config = dict(
    num_hidden_layers=16,
    vocab_size=8192,
    norm='rmsnorm',
    attn_scale=0.125,
    parallel_block=False,
    init_std_qkv=0.0288,
    init_std_up=0.0288,
    init_std_down=0.0,
    beta2=0.99,
    lr_head=0.00535,
    schedule='wsd',
    decay_shape='sqrt',
    max_seq_len=256,
    doc_mask=True,
    dataset='wikipedia_en',
)
MLP neurons of a small language model. Each row is named by its layer, matrix (gate and up: input weights) and neuron, and shows model dimensions 48-175. Each number is 50 + 15 x the weight over its row's rms, rounded and kept within 0 to 99. A neuron's up and down rows have the sign that makes its largest values positive.
After each neuron's rows, "fires after" lists the tokens most often just before its 100 highest values on Wikipedia text that the model never trained on; "fires on" lists the tokens most often at its 100 highest values on Wikipedia text that the model never trained on.

L7.gate150:47 39 53 30 70 67 43 49 53 49 54 54 56 30 54 63 60 55 43 64 48 26 41 44 51 53 38 49 23 62 40 63 57 45 70 75 96 48 85 39 52 38 69 66 68 34 66 30 84 43 46 31 60 49 36 29 63 45 49 64 68 44 71 56 61 61 25 70 48 70 53 64 71 43 07 66 44 41 37 49 29 50 39 50 50 17 74 24 55 47 42 26 44 43 54 51 47 50 62 42 55 70 68 57 81 63 43 38 38 60 54 40 31 35 29 27 49 34 28 96 40 48 53 46 37 75 55 52
L7.up150:96 66 39 50 52 34 50 57 44 44 80 40 52 64 43 53 50 49 31 38 51 53 24 83 46 66 31 59 51 63 44 45 47 58 35 93 58 38 66 49 45 42 41 78 73 37 58 69 62 62 48 55 35 50 71 26 33 47 63 41 47 51 56 56 59 20 23 55 42 62 66 49 28 51 40 66 52 30 57 42 54 47 30 48 50 39 70 51 46 59 37 18 45 55 40 75 46 80 40 54 25 75 62 68 83 36 27 48 61 49 38 60 33 12 38 47 50 57 54 71 43 47 61 55 51 54 28 56
fires after: "\n", "\n\n", " (", "\n "
fires on: "-", ".", "p", " -", "aged"

L2.gate122:78 24 43 41 89 50 48 67 39 34 38 27 68 36 45 45 59 35 35 80 49 65 49 39 39 41 43 79 41 67 53 48 38 69 62 59 65 36 45 57 71 37 55 68 58 83 83 82 88 43 51 66 70 74 43 65 69 82 64 68 55 24 29 10 42 27 51 58 45 58 34 16 38 58 47 46 59 74 21 57 41 64 53 59 39 44 60 27 67 53 41 46 92 45 33 51 49 43 57 51 54 67 57 49 53 40 61 65 45 82 62 77 50 42 36 66 67 41 36 81 50 46 44 50 47 39 31 78
L2.up122:41 21 73 83 34 58 27 40 31 47 23 53 48 67 33 47 44 46 48 32 45 25 73 34 22 57 45 67 67 38 46 49 41 44 34 43 34 65 35 62 50 60 64 17 40 66 38 59 36 73 53 65 63 57 53 42 55 27 39 64 45 53 50 66 36 41 56 49 43 33 38 78 57 44 29 32 69 49 62 42 40 68 49 21 49 53 41 50 73 17 50 30 41 49 56 46 50 55 48 45 52 55 53 52 55 39 75 53 27 59 65 44 63 54 47 61 26 47 54 67 50 53 70 52 65 43 33 42
fires after: " al", "-", "|", " Al"
fires on: "-"

L11.gate59:52 35 58 46 59 36 36 48 50 49 68 38 75 33 20 62 56 52 56 88 44 45 37 65 42 65 52 64 58 60 60 72 75 62 48 47 58 26 74 51 68 65 59 45 36 57 52 52 74 53 40 45 47 56 62 81 24 57 39 61 57 74 50 35 55 64 26 30 76 26 71 66 48 44 61 75 47 41 49 64 35 55 44 42 17 32 50 22 49 32 72 60 57 81 34 71 48 47 63 44 56 56 56 62 61 37 39 70 65 49 55 14 59 53 51 23 38 61 38 36 44 48 58 45 50 38 59 38
L11.up59:50 17 73 40 60 44 54 63 50 67 84 41 64 47 52 66 73 48 44 78 44 58 40 71 59 47 62 50 61 63 57 72 71 58 33 41 60 35 66 40 59 63 76 31 28 51 46 44 45 67 35 29 53 49 94 57 19 43 45 70 54 63 21 44 42 76 51 41 67 50 36 18 58 43 55 65 53 43 38 64 47 56 67 47 51 68 53 23 40 64 60 44 63 58 37 63 27 45 70 67 49 64 72 44 69 52 40 60 74 45 64 20 28 51 38 61 38 54 40 47 32 65 83 53 45 79 52 43
fires after: "|", "=", " |"
fires on: "=", " 3", " 2", " 6", " 9"

L13.gate14:66 35 36 60 37 42 42 40 46 50 71 58 64 77 52 67 37 49 44 81 31 47 38 61 52 35 23 66 64 45 33 37 53 59 64 73 66 34 35 24 64 54 40 77 56 41 57 57 39 65 54 54 67 40 41 76 40 80 38 53 52 42 47 39 43 25 42 63 40 72 45 53 27 56 17 81 73 51 34 30 34 52 43 42 24 40 49 31 53 33 56 76 74 44 41 51 62 50 41 59 58 59 56 56 79 54 34 70 47 60 55 63 37 50 37 69 35 62 40 59 60 45 62 46 57 46 44 76
L13.up14:48 33 16 32 52 51 54 35 58 65 18 39 49 62 64 34 38 68 44 57 72 39 56 73 68 31 62 40 29 48 55 56 32 59 49 44 29 85 48 45 82 64 39 45 38 39 66 45 28 43 66 68 66 44 61 40 35 62 41 51 55 36 31 63 66 65 70 25 25 47 22 56 60 62 54 43 65 22 55 52 53 48 58 66 40 54 42 62 68 50 53 59 53 51 63 35 36 41 32 63 55 54 71 54 27 37 59 22 37 58 51 45 36 47 58 45 53 68 51 50 38 45 93 40 73 40 47 48
fires after: "-", " co"
fires on: "|", "-"

L11.gate518:60 54 45 51 60 39 45 66 59 35 50 53 49 55 35 69 35 39 28 57 30 50 09 86 67 36 28 45 32 59 53 35 50 50 43 53 52 52 40 24 39 72 49 51 61 86 50 60 67 32 63 23 33 45 66 55 44 73 48 99 51 52 67 52 42 53 53 43 65 44 59 45 65 44 59 58 40 81 77 49 49 54 56 63 50 54 58 67 09 25 84 52 57 45 55 74 47 28 14 48 67 34 54 70 58 42 53 82 54 55 43 60 68 52 38 47 59 43 49 62 62 39 59 85 47 45 53 69
L11.up518:43 49 24 53 56 54 41 25 61 57 74 58 71 32 51 74 41 64 25 37 50 59 40 60 60 29 39 48 68 36 70 26 43 47 39 60 62 45 48 58 58 54 48 32 32 39 42 47 51 48 46 52 27 59 79 56 45 48 67 93 68 38 26 52 43 49 58 47 56 34 76 34 39 34 64 38 54 34 61 53 57 58 42 45 29 33 37 19 53 50 69 82 68 46 19 71 44 70 65 40 46 56 46 51 48 63 57 59 74 49 28 42 59 29 57 66 80 29 60 25 39 26 65 70 38 49 33 36
fires after: "=", "|", "\n", "\n\n"
fires on: "=", " 3", " 2", "1"

L7.gate225:56 59 51 63 57 48 54 38 73 36 36 40 59 42 14 47 53 38 52 56 53 61 51 82 52 47 37 47 29 46 45 47 37 54 29 35 68 19 62 39 36 39 31 47 45 35 45 49 65 41 61 39 29 63 34 67 52 52 51 50 72 41 50 44 47 61 17 43 62 67 45 57 50 45 35 46 57 35 52 48 44 39 50 29 19 69 59 62 10 33 66 34 59 62 56 60 43 42 40 59 57 61 25 63 77 74 52 74 31 49 25 29 60 46 55 43 69 66 57 71 51 59 60 60 42 53 32 60
L7.up225:47 41 49 52 54 59 52 37 54 82 80 29 75 24 26 58 77 34 58 49 66 33 55 70 94 57 57 33 58 41 55 50 22 70 53 35 66 28 27 78 54 16 61 31 30 46 61 10 54 31 38 54 27 43 72 57 27 24 54 46 54 65 30 45 35 29 56 44 50 62 29 54 56 57 36 61 36 52 65 38 36 42 35 32 41 69 49 54 30 59 58 53 42 22 24 55 65 53 55 41 45 63 58 45 62 39 47 49 53 60 23 39 70 37 53 62 52 72 69 49 37 09 64 51 43 35 47 62
fires after: ")", "=", "s"
fires on: "\n", "=", "′"

L6.gate312:86 45 52 25 27 51 34 36 34 25 40 49 61 70 37 48 34 29 50 40 42 63 33 43 51 53 47 47 34 51 65 47 49 56 37 18 63 20 57 35 42 46 41 51 59 58 65 47 97 43 38 39 58 40 51 68 60 78 62 57 66 54 57 68 43 55 45 43 47 62 68 31 39 49 57 46 49 56 64 32 02 37 33 45 50 60 55 52 36 29 65 51 63 51 50 60 61 45 49 82 29 65 36 63 60 48 61 62 27 50 56 42 76 48 52 43 54 72 41 55 71 36 65 46 35 64 42 66
L6.up312:50 68 30 25 25 44 47 38 49 57 63 33 50 59 42 54 34 28 32 33 68 43 53 40 66 31 56 29 57 38 52 52 30 35 47 43 46 38 55 51 52 46 16 27 41 41 73 26 69 42 52 24 54 36 61 47 32 53 49 50 57 44 30 64 40 24 53 31 57 51 64 32 52 39 67 38 39 86 80 41 50 60 27 57 46 73 61 75 32 52 46 50 76 43 51 49 50 48 47 48 22 50 46 24 87 76 32 68 49 52 75 33 50 41 46 57 40 64 51 48 57 44 53 17 57 64 30 48
fires after: "=", "\n\n", ".", "\"", ")"
fires on: "=", "In", " In", " (", " /"

L5.gate556:38 59 29 41 42 34 31 67 43 39 56 42 43 37 48 62 52 49 63 74 37 58 37 51 63 48 33 49 42 28 59 59 51 62 31 57 84 57 56 51 65 33 55 45 56 50 40 22 60 36 48 68 43 45 50 37 31 52 33 99 50 64 15 34 71 36 48 24 38 45 42 10 55 40 50 64 57 48 29 48 62 32 69 51 37 68 57 40 35 42 55 63 70 58 53 33 62 52 39 51 63 30 38 57 45 50 57 50 48 31 44 59 24 74 45 72 63 59 55 80 31 69 61 42 53 59 65 49
L5.up556:49 48 50 37 44 59 57 13 37 49 61 71 61 29 39 53 55 52 74 25 35 42 43 53 81 23 65 44 54 34 65 50 63 59 50 52 27 60 41 49 25 49 37 29 41 57 53 34 49 21 45 47 49 55 79 84 56 52 55 38 47 70 65 60 48 37 50 45 45 76 43 55 69 50 74 50 39 48 69 44 00 33 41 31 61 53 38 83 38 43 40 50 45 26 35 56 47 58 47 53 59 56 64 29 51 57 68 53 39 47 58 61 63 40 35 18 64 75 58 53 34 81 51 51 55 43 58 40
fires after: "=", " la", " cl", " =", " h"
fires on: "=", "nt", "ost", "tt", " soon"

L7.gate242:66 35 27 60 63 46 44 47 78 60 53 17 52 59 37 34 44 54 50 60 46 31 31 85 70 55 52 56 67 52 60 63 55 48 69 61 53 39 68 35 42 50 40 57 58 28 77 65 62 49 70 69 53 54 64 58 56 52 38 62 70 37 67 28 60 48 34 33 65 69 49 32 82 14 17 74 56 61 41 52 44 36 49 53 17 65 75 59 50 58 67 75 61 66 62 52 56 46 13 68 56 77 50 66 55 46 51 61 45 68 51 57 15 50 50 68 54 50 73 50 59 38 35 37 58 49 38 56
L7.up242:49 32 52 63 50 78 66 21 68 77 32 58 74 51 70 31 49 90 61 58 57 63 37 45 37 30 54 37 66 35 52 55 40 48 60 83 58 47 60 20 41 41 70 53 39 62 76 42 48 51 57 59 61 28 86 61 65 67 38 44 48 17 60 41 44 38 43 40 77 82 54 58 69 67 38 81 62 20 69 64 11 54 54 32 59 59 39 52 92 62 48 60 60 54 38 16 42 44 33 59 73 37 71 41 66 59 64 27 36 43 39 62 56 49 59 70 46 62 75 64 38 53 44 39 50 74 38 40
fires after: "-", "(", "|"
fires on: "|", "s", "-"

L8.gate569:51 50 32 38 74 21 32 47 55 33 59 48 38 37 27 54 70 39 53 60 66 59 38 63 30 47 44 74 43 43 21 70 31 15 46 48 45 59 75 44 43 59 61 53 67 48 60 68 64 48 43 18 30 72 31 35 71 25 53 37 42 50 44 25 61 53 54 70 71 61 68 48 39 58 12 48 53 52 05 82 44 53 53 70 56 49 58 42 30 31 71 05 57 37 39 29 35 58 45 50 53 85 63 32 53 55 55 65 56 55 44 59 38 27 43 32 52 22 54 59 47 56 32 67 45 48 55 56
L8.up569:66 36 35 64 35 55 41 82 39 22 38 44 56 57 46 48 68 41 35 40 32 50 36 69 59 81 61 40 55 68 52 46 51 68 58 71 43 76 58 34 33 55 43 46 79 27 57 54 51 49 21 60 49 37 69 31 54 57 60 41 70 51 45 47 54 24 32 39 33 52 69 16 34 39 57 64 47 55 49 40 75 72 46 70 24 09 52 64 50 49 36 52 70 43 43 64 41 75 61 34 51 64 53 67 39 37 56 71 51 58 55 56 59 28 50 35 44 45 16 70 48 42 49 58 60 49 49 53
fires after: "\n", "\n\n"
fires on: "-"

L11.gate525:26 61 30 48 62 39 53 59 57 59 31 35 71 49 16 14 70 38 66 33 22 44 38 69 39 71 60 67 37 53 36 59 28 42 58 48 45 39 74 63 54 46 41 57 56 45 43 37 35 15 49 66 32 71 38 72 56 32 64 61 58 47 54 42 68 51 44 53 49 43 51 46 68 39 41 35 30 53 63 65 39 45 41 37 22 39 39 46 58 32 56 31 36 49 46 44 31 51 47 63 49 54 62 73 29 49 55 60 44 35 24 28 37 51 41 33 45 74 27 61 71 34 90 19 46 60 61 67
L11.up525:48 65 37 61 64 34 63 48 41 42 24 52 56 55 50 37 49 21 56 51 27 60 48 73 51 31 48 71 57 46 64 37 37 68 33 72 42 54 83 59 41 36 54 94 76 16 77 39 46 33 53 62 61 45 71 40 27 50 60 69 69 55 42 63 44 37 53 37 24 60 51 71 43 49 38 58 21 49 58 73 52 54 38 50 38 26 40 25 57 52 73 51 65 51 64 39 41 52 64 68 50 44 57 52 56 25 51 44 45 44 58 10 66 33 72 51 57 64 38 24 35 28 57 28 80 47 43 52
fires after: "  ", " 0", " 2020", " 2", "-", " 3"
fires on: "|", " |", "\n"